Part of a small language model's weights: 7627 steps.
MLP neurons of a small language model. Each row is named by its layer, matrix (gate and up: input weights) and neuron, and shows model dimensions 48-111. Each number is 128 + 24 x the weight over its row's rms, rounded and kept within 0 to 255. A neuron's up and down rows have the sign that makes its largest values positive.
After each neuron's rows, "fires after" lists the tokens most often just before its 100 highest values on Wikipedia text that the model never trained on. A number after a token or word is its count.

L4.gate449 [145 134 127 145 107  95 148 161 133 111 100 150 124  89 112 141 134 138 146 151 178  75  99 121 125 142 108 152 129 141 139 127 112 120  99 112 119 171 136 174  81 103  79 160 165 118 113 102 123 157 116 144 119 167 116 114 150 146 121  99 180 100 106 164]
L4.up449 [127 159 132 103 114 153 143 101 149 115 132 129 139  94 127 102 135  59 150 160 126 123  80 114 144 139 106 141 133 118 126 114  80 138 133 115 136  80 100 124 113 130  66 124 134 122 154 144 196 140 148 149 142 161 113 100 129  86 168 108 144 164 115 138]
fires after: " " 56, "1" 14, "X" 5

L4.gate280 [147 122 124 136 121 174 115 126  90 117  97 154 132 114 131 123 113 136 101 168 105  92 159 124 128 131  98 135 109 145 126 138 166 130 118 143 119  71 117  94 124 142 152 188  95  96 129 125  98 125 131 104  86 138 132 139 119 168 130 130  81 150 109 129]
L4.up280 [141 165 109 122 121 160 146 153 115  88 127 136 115 141 154 142 162 170 144 117  99 101  90 141 128 127 121 136 105 122 113  77 121 149 102 144 130  91 128 109 114 128 147 164 144 139 138  71  89 134 145  89 156 101 126 152 110 151 171 130 124 131 116 140]
fires after: "1" 40, "5" 15, "8" 10, "9" 9, "7" 6

L4.gate512 [ 95  98 105 155 127 121 164 175 132 187 127  98 133 126  90 132 132 106 145 140  98 128 104 114 130 132 131 149 144 133 154 165  99 152 110 121 167 173 127  84  82 114 108 132 121 133 152 106 141 170 129 145 157 194 172 121  83 133 169  92 164 106 146 126]
L4.up512 [115 151 127 158 149 116 135 114 118 103  98 158 114 111 133  72 121 106 133 160 139 152 127 115 128  94 115 158 118 120 149 194 140  83 177 144 130 165 157 165  88 102 127 126 146  89  92 100 178 128 119 117 137 138 135 112 157 123 134 128  88  78 170 107]
fires after: "|" 39, " " 32, " Succeeded" 4, "or" 4

L4.gate652 [137 107 143 113 134 108  98 156 130 146 142 191 122  86 117 137 126 162 113 194 167  97 115 149 123 138 125 107 141 129 185 142 126 126 147 115 163 112 108 115 145 159 136 162 130 116 169 142  70  99 140 127 164 132 158 120  89  96 127 121 156 109 107 105]
L4.up652 [121 114 179 140 146  90 155 134 140 146 157 158 131  89 134 150 109 145 110 125 148 125  99 119 115 126 132  90 108 138 162 139 122 136 105 144 115  80 144 108 158 125 144 128 116 138 116 176  95 158 153 129 152 154 167 161  96 131 146 140 155 119 138 143]
fires after: "\n" 20, "7" 13, "1" 12, "6" 10, "3" 9

L4.gate387 [135 120 126 100 117 134 121 133 173 147 133 133  95  89 114 102 114 138 105 143  93 148 127 173 152 121 132  91 111 123 105  79 132 122  77  89 127 100 137 109 120  66 162 113  87 129  94 141  61 143 125 145  92 109 111 110  98 165  96 165 137 131  94 117]
L4.up387 [ 88 128 104 145 153 104 113 116 110  97 126 107 146 132 129 136 159 106 131 161 101 152 119 157 102 106 103 127 100 116 115 152 109  83 140 135 173 111 112 110 141  68  61 143 135 122 124 121 135 108 132 161 118 158 128 122  97 172 114 160 160  94 104 139]
fires after: "9" 40, "8" 7, "7" 7, "1" 7, "5" 5, "2" 4

L4.gate45 [124 150 114 169 167  92 161 119 135 126 109 104  89  96 135 164 146 146 142 104 135 187 125 154 108 113 109 112 109 150 175  85 146 119 137 109 112  89 172 108 153 137  70 135 126 141 188 162 138 127 125 162 170 121 100  91 155 152  85 155 109  87  91 134]
L4.up45 [112 102  68  93 123 154 130 102 179 149 112 141  79 113  85 167  94 133  99 113 113 125 162  93 132 123 159 111 204 132 147 108 127 129 157 136 135 160 106 138 127 156 103  77 121 147 115 205 133 120 125 167 102  99 148 142 150 146 130 153  84 123 113  72]
fires after: "1" 22, "4" 21, "2" 14, "0" 10, "3" 8, "6" 6

L4.gate566 [ 86 110 133 111 118 120 122  86 119 157 175 185 105 101  99 158 125 145  93 179 153 127 107 130 129 159 129 141 118 143 164 109  75 135 163 130 183 156 113 138 138 129 121 105 136 118 120 144 125 177 145 151 176 171  89 146 157 128 100 155 124  80 122 124]
L4.up566 [119 135 143 124 167 128 130 118 161 121 147 120  78 133 114 156 132 134  97 130 102 148 148 139 164 121 139 142 120 144 176 106 107 171 133 137 123 138 148 101 153 175 104 109 138 118 118 167 157 145 165 135 126  94  94 135 141 116 114 147 131 113 107  93]
fires after: "4" 11, "2" 11, "3" 11, "9" 10, "6" 9

L4.gate221 [135 160 146  90 144 132 124 116  45 128 125 163 120 119 153 158 108 141 105 131 147 176 115 153 114  97 105 165 136 147 116 144  88 119  87  98 128  88 104 132 158 113 140 173 148 142 142 154 155 115 100 140 113 131 113 101 125 124 126 148 125 145 145 124]
L4.up221 [ 87 129 105  86 115 160 121  98 140 132 158 124  96 137 155 138 122 161 154 128 105 126 148 131 111 137 180  77 144 148 137 113 164 130 130 120 107 166 105 127 128 126  78 128 132 113 151  95 116 131 123  66 169 143 103 101 145 142 130 115 139 144 168 119]
fires after: "0" 33, "9" 21, "4" 12, "6" 9, "3" 5, "8" 5

L4.gate670 [152 150 107 116 149 142 109 145  98 110 129 133  93 139 104 160 164 114 140 127 124  93 109 106  92 157 141 146  82 126 103  88 124 122 124 121  98 104 123 111 157 120  92 179 138 190 113 127 139 150 143 131 154 144 155  89 168 146 151  96 166 107 125 104]
L4.up670 [133 103 124 140 124 118 127 128 130 136 140 109 118 122 115 143 175 121 137 163 107  97 129  91 132 126  98 153 115 112 111 100 152  98  98 120 105  79 102 122 121 140  76 149 161 151  96  91 153 105 175 106 132 153 125 155 150 166 152 112 170 126 107 105]
fires after: " " 63, "5" 7, "\n" 7

L4.gate408 [122 148  95 154 124 116 114 140 131 144  75 160 126 116 170 166 107 116 134 152 136 154 101 169 124 125 102 127 145 116  75 180 169 135 171 150 127 136 120 125 166  96 152 117 157 103 138 126 133 125 147 157 163 130 113 136 129 114 103 131  97 128 101 155]
L4.up408 [ 65 153 115 116 149 139 109 115 135 126 165 110 131 127 116 146 133 115 144 133 161 142 105  86 134 116 126 102 134 151 175 146 132 130 150 142 118 145 138 130 187  93  93 137 105 131 158 155 161 142 161 142 140 108 137 162 166 124 111 148  90 118 118  78]
fires after: " " 26, "8" 20, "0" 13, "9" 10, "1" 9

L4.gate197 [ 99 137 125 115 116 107  95  92  93 140 130 126  68 102 126  98 149 135  90 138 167 102 120 158  98 142 110 162 104 153 111 109 102 129 119 107 161 148  85 149 102 137  79 144 132 116 133 170 151 130 104 121 109 133 175  99 147 130 120 133 158 139  95 101]
L4.up197 [ 96 153 137 104 103 126 160 113 110 157 119 132 127 112 132 106 159 136  91 126 148  85 136 140 159 113 111 139 129 142  89 126  91 136 114 148 136 115 148 135  78 157  90 153 103 125 141 118 159 127 148  96  90 148 164 111 121 140 135 142 139 158  89 131]
fires after: " " 50, " P" 4

L4.gate132 [ 88 168 101  95 142 125 118 108 160 138 135 127 126  95 104 119 113  97 153 155  96 150  94  66 130 151 150 118 101 147 142 110 165 166 143  85 120 101 112 124 169 136 134 132 129 157 122 138 139 135 136  81 100 104 115 119 146 154 113 141 105 145 114 144]
L4.up132 [105 115 111 155 138 117 107 121 115 127 137 161 128 102  98 106 148 137 158 132 118 154 122 127 119 143 137 107 101 146 130 142 162 134 132 127 109 137  94 167 150 139 140 107 100 118 114 135 166 131  99 128 116 117 120 122 108 104 103 178  83 162 139 151]
fires after: " |" 30, " C" 10, "|" 7, " was" 5, ")" 5, "\n" 4

L4.gate574 [127 141 119 103  86 142 176 160 161  88 150 112  99 123 152 115  91 123 185 119 138 148 123 155 143 179 115 158 129 170 174  86  95 114  93  83 137 140 129 121  96 131 110 150  71 101 141 127 119 133 139 147 134 152 148 104 112 138 121  94 179 124 148 113]
L4.up574 [121 164 111 111 113 154 130 123 115 115 161 113 146 137 136  99 136 100  93 120 123 145  78 184 153 161 137 149 117 183 151 151 160  76 103 132 126  90  92  99 120 128 146  90 117 103 137 110 119 149  80 145 110 162  96 109 114 153 103 119 165 144 151 111]
fires after: "9" 49, "0" 18, " " 15, "8" 9

L4.gate108 [135 124 136 148 156 132  90 110  81 137 110 127 118 103 109 117 106 167 136 124 138 145  74 149 158 119 161 115 128 109  72 133 124 146 114 144 164 126 148 102 163 147 115 153 145 110 144 118 123 123  92 129 106 140 124 153 122 137 126  77  92 123  96 121]
L4.up108 [155 161 153  93 155 146 141 147 130 160 124 179 107 145 116 120 149 143 139 147 111  95 139 124 130 153 110 101 139 127 110 106 110 133 108 128 155 155 132 114 125 138 133 135 140 153 101 107 133  84 137  96 123 151 120 121 130 111 120 142 175 116 147 158]
fires after: "2" 36, "9" 14, "\n" 14, "0" 8, "C" 4

L4.gate521 [158 138 129  80 132 123  75 113 147 121 113 131 111 155 138 106 122 102 135 104 155 171 112 119 160 159 130 145 106 111 134 155 163 118 103 115 177 177 129  77 142 119 151  99 110 112 132 136  97 122 127 140 126 168 117 132 130 149 121 120 119 104 152 133]
L4.up521 [157 149 106  81 147 162 131 124 147 132 126 134 125 143 126  92 103 139 134  98 128 147  89 147 147 168 150 124 112 136 159 123 144 107  88 104 159 164 114 135 133 126 168 134 134 105 105 120  92 125 100 130 134 145  84 113  98 135 165 166 123 108 147 123]
fires after: " |" 58, " U" 14, " Inc" 4

L4.gate271 [127 118 133 135 149 105 121 174 138 168 135 148  73 151 122 111 161 127 115 143  99 147 142 166 118 131 130 137 149 133 116  96 113 127 113 141 150 116 159 128 129  93 110 141 164 173 117 166 109 167 136 125 134 100 171 150  71 152 109 107 109 109 137 112]
L4.up271 [108 122 123 118 149 145  86 100 172 119 113 150  90  90 128 151 162 138 121 134 139 192 111 154  65 108 143 161 106 138 136 126 140 120  93 106 133 132 142 140 141  97  94  96 173 122 137 130 109 145 119 154 116  96 165 114 122 107 120 126 116  76 142 123]
fires after: "1" 22, "0" 10, "F" 9, "9" 8, " (" 8, " D" 7

L4.gate378 [100 142  77 100 122 173 127  79 101 147 149 123 112 137 157 131 113  93 137 136 120 121 129 123  98 136  94 125 168 110 122 120  94 145 119 127  97 108 119  97 149 120 128 162 111 146 135 157 133 116 162 164 164 140 124 117  93 143 150 123 111 145 134 113]
L4.up378 [127 137 128 111 116 113 127 104 115 110 150 132 133 129 109 131 126 146 117 163 162 141 134 143 156 124 119 119 120 137 124 104 141 133 133 168 151 138 112 112 106 119 122 157 125 159 105 124 140 136 149 145 153 119  72  97 150 127 144 115 117 130 110 120]
fires after: "2" 21, "1" 17, "5" 7, "0" 7, " election" 7

L4.gate430 [150 160  87 174 191 129  99 127 119 102 100 105 116 140 121 133 131 149  92 123  88 121  75 112 142 137 126 125 139 105 169 142 117 118 114 106 135 101  95 100 170 170 117 125 133 110 133 123 108  84 140 132 180 123 123 125 105  90 140 116 125 131 107 137]
L4.up430 [135 154 135 129 106 141 167 124 131 154 133 135 149 150 111 181 119 132 136 135 137 135 102 175 159 107  94 128 125 139 101 115 119 100 140 128 140 145 114 129 140  96 100 173 111  89  93 142 122 102 172 147 119 145 131 126 142 151 136 155 109 170 128 174]
fires after: "2" 30, "1" 24, "|" 15, "0" 14

L4.gate654 [140 156 110 141 133 173  92 121 165 121  99 147  71 115 136 151 157 112  99 123 111 145  80 124 121 160 100 170 183  95 156 137 119 116 136 108 150 113 149 169  98 124 118 131  95 108 128  70 121 128 148 115 122  95 121 121 141 142 144  94 116 147 124 134]
L4.up654 [166 163 112 141 114 145 135 146  89  97 108 139  69 138 121 143 128 124 145 167 110 123 130 156 126 169  81 126 152 125 138 176 157 162 110  87 135 118 146 160  85 107 101 127 108 155 143 118 109 158 122 128 150  89 133 117 172 137 118 138 140 138 109  97]
fires after: "1" 33, "0" 9, "9" 8, " the" 4, "4" 4, "od" 4

L4.gate587 [126 115 143 115 111  94 148 180 161 133 113 147 105 123 125 106 148 170  85 137 110 129 120 120 126 163 107 120  99 171 101  90 121 132  81 116 127 101 104 109 134 162 118 158 123 101 127 173 176 147 110 140 158 138 141 111 126 140  89 151 113  84 107 148]
L4.up587 [141 131 114 122  88 145 101 135 120  96 154 147 153 164 137 116 120 145 111 152 112 139 140 124  96 103 111 140 128 131 109 130 147 122 149 148 155 127 149 133 158 139 155 146 155 116 107 142  62  95 161 131 110  99 111 120 113 110 176 155  98  93 111 129]
fires after: "1" 35, "0" 25, "2" 21, "8" 5, "6" 4

L4.gate379 [ 88 113 137 127 160 105 114 138 122 107 136 126 168 117  88 131 121 103 153 152 123 123 136 145 141 133 120 163 152 109 137 131 107 134  93  70 143  99 170 168 132 123 101 114 142  99  64 162 108 143 120 112 161 101 143  93 104 138 123 146  86 160 103 104]
L4.up379 [ 98 101 135 147 123 146 104 113 147 116 155 104 123 105 104  76 140  96 126 146 112 122 158 140 138 175 158 154 131 115 197  98 118 117 119 126 138 110 160 163  97 155 126 169 154 139 139 155  99 159 123 133 155 101 127 131 101 166 137 128 120 110 115 122]
fires after: " " 27, "5" 14, "." 11, "6" 8, "′" 8

L4.gate288 [145  99  99  96  93 157 146 163 159 112 118 110 143 115 120 104 137 108 121 111 121 171 128 114 128 117 160  79 154 125 118  92 122 106 139 136 110 151 132 169 154  77 115  98 126 120  96 124 162 110 128 129 103 174 176 115 121 134 144 105 142  83 111 109]
L4.up288 [107 162 105  90  85 159 141 155 132  99 144 140 106 104 165 114 109 167 120 138 137 145 136 136 113  83 127 106 144 129 141  97 114 103 125 156 106 149 158 116 132 116 171 128 145  94 106 129 125 108 134 143 126 125 132 143 111 106  94 114 109 106 153 144]
fires after: "|" 45, " Bro" 7, " |" 6, "ll" 6

L4.gate577 [140 132  96 125  79 132 166 153 150 128 156 147 112 133 147  65 142  98 103 156 117 117 175  92 134 120 156 123 131 138 149 113  93 139 161 121 138 135 117 106 157 160 152 150 107 118  86 159 118 110 167 143 163  81 164 122 129 136 108 107 166 139 127 114]
L4.up577 [146 124 128 114 129 126 133 158 134  97 142  99 166 158  89 133 138  86 155 152 124 167  98 169 148  93  91 150 138 118  72 121 172 133 146 144 120 127 152 149  84 113 171 156 125 128 138  86 128 136 110 136 118 109 136 118 102 152 168 139 111 148 152 116]
fires after: " " 55, "1" 6, "0" 5, "3" 5, "7" 5

L4.gate683 [124 138 134 158 135 142 113 126  96 118 155 143 110 113 128 120 155 140 138 133 124 101 105 119 115 107 137 133 141 172  97 105 120 133  80 115 179 135 142 148 160 145  88 105 154 106 141 139 135 150 109 176 128 121 157 132  86 123 157 149  90 120 117  79]
L4.up683 [ 94 143 128 173 154 146 153 125 157 129 172 113  93 105 143 121 161 135 143 102  99  92 122 116 147 120 126 132 148 140  90 102 129 164  89 137 129 128 132  87 143 113 118 150 139 100 109 148 128 126 143 175 153 120 126 144  67 172  95 147 130  88 129 108]
fires after: "2" 39, "|" 28, " " 6, "0" 5

L4.gate659 [128 129  88 114 113 135 189 145 100 160 127 143 148 100 126 113 160 117 117  97 139 106 136  92 161  88 171 137 131 141 119 140 134 124 140 120  90 104 119 139  90 141 122  99 150 112 117 167 111 183 139 161 134 154 111 114 107  91 150 162 130 125 185 163]
L4.up659 [ 73 160  57 137 100 125 162 121 121 118 105 131 102 154 114 127 124  96 144 167  89  83 118 136 128 139 139 132 136 125 108 153 155 112 123 151 117 133 121 117  96 148 127 128 122 176 149 170 135 149 116 138 169 114 122 165  71 132 138 150 119 159 135 168]
fires after: " |" 38, "0" 18, "–" 6, "-" 4

L4.gate74 [129 149 157 132 149 161 171 112 133 172 142 129 113 117 100 112 129 116 120 113  91 112  80 136 137 128  88 157  99 130  82 143 106 122 115 136 162 121 154 135  95 135 154 157 125 120 114 135 105 138 143 172 121  90 135 149 106 124 146 162 137 113 172 164]
L4.up74 [120 133 134 146 100 123 133 110 158 133 158  89 119 112 126 131 132 105 137  96 105  96  86 118 181 124 116 110 132 124 108 163 132 121  99 122 160 132 127 137 147 157 117 117 100 148 102 119 136 102 170 126  84  90 146 134 104 114 151 164 106 119 155 128]
fires after: "0" 26, "9" 14, " Education" 4, " K" 4, "7" 4

L4.gate254 [165  96 106 147  99 132  95 131 148 137 136 144  97 117 130 108 132 135 158  98  90 163 141 179 138 103  86 137 144 132 150 110 139 135 117 117 128 179 142  83 124 152 114 119 111 129 116 146 114 117 128 112 139 153 128 107 167 120 168 125 135 140 109 128]
L4.up254 [142 118 161 135 109 105 125 167  94  90  97 155  90 139 120 106 151 146 154 138 141 152 157 125 146 112 139  88 126 137  84  96 117 120 112 119 127 122 123 106 143 139 119 117 152 141 116 135 166  91 142 146 111 138 147 135 123  93  81 107 130 176 110 137]
fires after: " " 55, "2" 17, "1" 14

L4.gate290 [120 145 110  91 127 123 145 133 101 124 116 152 140 147  83 105 178 140 141 167 113 105 103 122 118  86 175 158 111 150  98  70 116 113 152 181 125  97 118 131 166 157 141 127 161 134 120 149 139 124 163 110 127 129 116 149  91 145 175 141 120 147 143 172]
L4.up290 [111 146 110 109 148 106 111 110 105 109 145 112 128 103 132 144 104 124 150 124 132 148 136 130  77 113 134  97 133 134 138 152 103 121 144 145 137 112 132 112 117 110  78  71 126 117 160 119 158 125 129 125  98 132 125 119 172 105 125 142  95 117 120 100]
fires after: " |" 44, "–" 20, " " 6

L4.gate460 [145 101 143 142 134 110 106 144 117 123 144 103 120 164  98 134 153 100 109 125  91 161 136 132 115 127 159 153 126 131 160 118  78 117 112 130 162 108 109 164 128 137 124 117 126 136 130 140 105 122  66 168 112 111 179 141  97  91 143 111 116 102 147 140]
L4.up460 [128 112 142 144 127 146  95 162  99 107  99 150 132 135 132  78 125 131 119 134  88 131 144 104 116 130 111 167 127 106 115 108  92 115 118 129 134 144  96 162 109 128 144 120 119 163 136 118  99 164  82 107 127 128 118 148 112  91 146 130 154 108 129 141]
fires after: " " 26, " as" 17, " =" 8, "|" 6

L4.gate401 [ 73 107 105 143 132 114  99  96 118 117 139 100 161 133 114 132 101 162 104 110  89 142 130 128  78  83 149 126  98 142  63 115 124 136 124 133 166 123 119 109 171 126 124 112 145 171 130 168 140 130 118 138  93 108 127  77 134 158 122 129  95  98 150 113]
L4.up401 [ 99 139 131 121 161 126 121  93 152 129 148 107 152 144 123 124 119 156 131 121  84 161 107 141  97  90 153 119  89 111 141 129 144 185 117 159 157 101 118  91 129 145 110 164  97 177 140 162  99 114 128 115 118 127 111  93 121 153 120 144 101 121  89 131]
fires after: "\n" 54, " career" 11

L4.gate92 [129 179  88 135 143 173 117 133 109 133 107 124 128 129 122 111 118 110 117 132 136 114 168 125 145  97 146 148 134 124 125 148 145 148 109 127 158 142 134 124 115 115 147 111 142 105 136 116 101 115 101 175 178 118  72 111 120 128 162 107 169 124 101  93]
L4.up92 [129 144 139 123  94 138  84 127 133 145  87 114  94 151 119 119 178 110 125 119 130 143 155 124 136 130 137 131 168 130 127 165 154 109 108 121  91 140 111 105 116 114 159 146 122 113 119  93 154  86 157 140 122 121 101 142 146 122 115 152 173 131 102 141]
fires after: " the" 24, " M" 8, " comm" 6, " m" 5, " a" 5, " The" 5

L4.gate183 [127 111 135 115 110  61 136 153 166 110 144 133 134 148 128 124 119 144 108 111 137 173 136 115 120 146 147 159  84 101  91 125 159 109 165 116 145 157 128 175 124 106 138 115 139 150  96 131  92 117  93 105 150 165 150 105 147 140 118  86 101 166 149 119]
L4.up183 [107 114 161 145 121 105 145 141 163  95 152 101 125 140 137 111 138  75 154 119 122 181 190 154 165 162 129 130 127  95 107  98 159 154 132 144 152 123  89 139  91 107 140 149 129 144 121 152 108 120 133 101 136 155 133 106 131 159 142 115 117 150 141  96]
fires after: "3" 29, "4" 12, "." 12, "5" 11, "0" 6, "6" 4

L4.gate279 [108 135 126 136 117 110 150 149 135 147 167 145 160 129 114 139 132 115 105 141 143  94 113 134 124 132  97 152 128  94 182 123 130 133 158 128 117  96 151 114  98 106 117  98 121 155  92 107 161 141 156 129 131  87 125 150 139  83 137 180 130 146 141 155]
L4.up279 [130 129 150 157  67 148 114 134 115 137 101 156  98 142 148 127 118 139 137 175 117  66 123 130 108  99 120 120 132 123 129 133 116 123 163 129 132 113 163 156 147 111 113 114 141 120 119 153 127 110 112 121 131 130 177 140 163  67 178  85 131 151 132 146]
fires after: " " 26, "9" 12, "1" 9, "3" 7, "4" 6, "7" 5

L4.gate225 [103 132 139 108 142 116 155 129 101 128 133 119 145 104  82 138 128 116 118 161 142  99 168 104 107 120 136 144 157 130  92  98 112 144 180 120  98 117 129 108 145 119 170 145  99  87 105 154 125 144 123 139 125 152 103 107  77 174 130 140  80 138 116 126]
L4.up225 [152 118 161 103 130 118 104 134  94 144 137 167 111 116 153  83  62 155 164 160 126 101 154 137 117  97 119 154 158 126  81 137 120  93 152 129 127 137 138 115 112 123 157 157 126 137 143 102 109 122 158 104 136 131 146 114 162 134 117 113 130 130 106 118]
fires after: "5" 14, "6" 13, "9" 13, "4" 11, "3" 11, "1" 10

L4.gate286 [151 144 145 123 147 100 128 145 139 104  98 149 141 172  79 110 138 129 111 131 134 128 156 100 140 120 139 136 173 121 103 138 128 173 177 144 162 137 120 100 116  90 144 108 155 103 111 118  69 132 106 110 139 158 159 101 139 124  89 122  85 100 140 101]
L4.up286 [136 100 139 155  97 166 120 142 128 123 134 117 167 149 111 147 162 127 143 108 104 130 113 108 166 110 151 164 168  89 149 153 114 134 150 179 152 138 164 119 128 111 141 114 138  96 115 105  93 112 154  80 162 119 144 126 148 100 120 162 106  77 146 100]
fires after: " " 25, "M" 23, " M" 17, " m" 9, "S" 6

L4.gate285 [151 105  95 119  87 159 151 155 133 128 109 165  96 168 144 134 147 154 130 157 121 155 140  96  50 152 111 167 111  97 115 107 132 139 137  89 160 114  70 148 169  94 134 109 193 150 139 127  86 145 134 142 162 151 173 158 132 132 122 109 159  93  97 132]
L4.up285 [106 136 146 102  99 165 111 120 154 128 116 134 112 136 145 121 128 118 109 143 143 163 126 136  88 127 121 142 135  84 128 113 168 147 144 146 113 135  87 122 138 140 167 106 119 126 149 169  87 174 200 111 130 142 131 186 106 187 151 152 134  99 106 115]
fires after: "0" 18, "2" 17, "1" 16, " C" 5, " v" 4

L4.gate656 [117 116 131 116  90  88 123 109 164 115 130 121 144 108  97 146  69 137  89  99 127 120 120 122 102 118 123  95 141 137 176 148 106 156 150 147 101 156 143 143 110  99 143 118  92 155 123 117 165 141 145 128 140 145 118 112 155 136 145  89 119 100  86  95]
L4.up656 [100 148 136 112 110 112 146 149  95 165 151 115 129 148 152 124 108 128 157 131 105 110 151 136 132 133 163 141  94 114 102 135 108 134 146 122 142 146 124 162 113 113 122 123 134 130 115 139 116 168 131 170 142  94 118 164  95 141 154 150  73 137 132 127]
fires after: "|" 37, "%" 13, "," 9, "\n" 7, "1" 5, "er" 4

L4.gate170 [147 121 111 108  78 100 177 117 132 150 138 167 124 109 131 133 125 129 110 123 151 161  91  92  94 123 152 138 139 144 121 164 104 118 102 145 162 138 119 121 130 144 126 123 173 111 108 112 148 134 128 131 111 160 118 122 128 125 124 115 137 151 113 124]
L4.up170 [113 151 108 134 165 112 159 124 140 141 113  88 148 158 146 142 144  90 138 109 176 135 166 138 116 126 176 148  79 136 121 108 126 158 106 119 111 110 108 118 114 134 133 150 133  85  94 127 139 127 139 169 154 125 123 106 114 121 135 130 105 100 136 125]
fires after: "\n" 32, ")" 26

L4.gate176 [145 147 118 119 156 137 121 106 103 145 147 148 119 110 144  92 159 165 138 129  83 127  80 191 144 108 166  99 129 114  96 107 112  78 127 136 136 143 162 118  89 119 141 119 151 105 162 139 138 159 115 103 103 150 143 131 154 121 159 158 130 181 125 111]
L4.up176 [102 175 105  67 124 129 157 108 135 132 106 165 109 111 122 120 121 139  99  98 128 111 104 134 130 111 125 153 121 141 129 121 120 110 143 129 156 154 167 121 117 132 119 142 117 154 158 137 124 155  99 124 126 126 145 123 126  95 134 122 134 178 124  81]
fires after: " |" 64, "\n" 11, "–" 4, "%" 4

L4.gate64 [ 97 142 119  93 100 119  99  96  98 143 141  84 163 131  58 112 121 144 114 151  75 116 133 119 111 119 121 151 130 116 135 108 117 116 160 101 155 137  69 111 141 157 129 140 162 125 147 123 133 121 120 122 150 137 125 107 164 114 141 152  89 152 136 152]
L4.up64 [122 145 114 101 159 142 118 120 114 150 139 110 133 115 164  82  98 120 121 158 140 130 148 146 133 114 114 180 147 133 140  87 168 146 137 158 138 124 135 129  99 137 105 131  90 136  97 124 132 123  82  99 125 161 125 147 136 127 114 127 131 134 128 147]
fires after: " " 41, " new" 7, "3" 5, " in" 4, " Date" 4

L4.gate452 [ 96 104 137 172 118 125 104 156 109 131 140 133 147 154 125  96 197 161 137 148 176 134 130 154 137 139 145 136  80  88 106 101 120  81 155 153 136 114 154 121 119  85 116 126  84 110 121  77 123  54  93 113 129 129 131 148 145 111 143 122 167 119 149 136]
L4.up452 [133 148 147 132 121  86 105 147 115 107 124  97 135 130 123 121 144 152 150 166 130 103 151 160 107 153  81 136  86 100 118 133 115 130 141 140 133 113 118 178 134 103 148 123 126  95 148 138 116 108 111 147 140 136 131 135  99 137 177 135 158 103 117 136]
fires after: "." 67, ":" 12

L4.gate106 [134 165 107 154 118 161 128 113 135 140 155 110 105 156 117  85 127 115 133 123 146 188  98 139 107 149 163 132 129 143 136 130 129 145 100 108 150 144 126 144 151 114 117 138 153 159 131 150 109 161 144 134 133 132 165 113 139 144  92 214 103 168  92  93]
L4.up106 [ 91 149 117  84 167 161 156 136 142 110 137 127 132 169  74  73 102 144 145 117 139 115 119 146 128 143 171 176 136 113 168 131 159 132 135 128 126 159 110 139 180 123 125 116  96 144 113 137 116 148 152  97 155 130 124 108 153 131 141 128 142 119 109 115]
fires after: "\n" 46, "." 11, "F" 5, " K" 5, " the" 4

L4.gate526 [131  99 135 130 125 141 116 132 146 163 133 132 131 116  90 109 114 175  81 166 151 143 111 100 138 139 118 102 108 129 153 105 112 110 121 133 125  80 118 115 130 129 147 130 153 135 119 137  99 136  94 166  90 167 167 138 118 119 123 105 114  94 110 140]
L4.up526 [128 136 151 137 134 175 117  97 155 120 150 100 113 158  99 181  92 131 121 138  68 141 126 110 135 108 163 107 122 140  63 129 136 160 164 137 155  80 117 139 128 165 135 104 105 156 148 115 132 117 141 127 111 106 127 101 157 184 135 159 107 110 119 110]
fires after: "\n" 30, "==" 14, "ing" 4, "A" 4

L4.gate231 [158 111 130 151 102 133 148 105 184 129 122 141  91  88 173 128 154 108 114 134 160 146 155 148 136 102 158 147 132 138 153 107 101 162 115 132 115 112 128 160  86  95 122 145 100 125 125 125 135 114 139 150 130 151 136 118 137 123  82 155 153 137 107 133]
L4.up231 [145 101  98 110 157 175 132 127 141 103 142 142 131 134 141 130 146 110 145 133 164 117 136 145 167 160  90 136  92 120 194 100 138 145 111  60 136 196 163  97 116 137 174 129 114 125 118 153  83 143 113 129 140  93 130 120 156 126  90  89 118 127 139 133]
fires after: "1" 15, "2" 9, "0" 9, "4" 7, "8" 6, "9" 6

L4.gate694 [129 110 131 167 123 102 146 139  87 121 150 125 134 108  97 106 153 117 147  87 163 125 100 154 109 157 141 183 104 151 156  92 104 104 116  85 122 166 147 147 122 111  98 139 119 128 102  97 129 125 112 132 156 138  97 141  95 120 109 149 157 124 113 106]
L4.up694 [126 135 135 134 111 138 135 103 140 129 116 117 141 118 144 119 110 152 142 133 143 132 152 150 133 140 105 141 149 151 126 121 117 144 156 126 126 130 154 102 126 158 117  95  99 103 108 128 146 164 105 147 156 122 103 134  83 101  96 195 142 112 126 170]
fires after: "." 17, " r" 12, " is" 9, "°" 8, " high" 4, " the" 4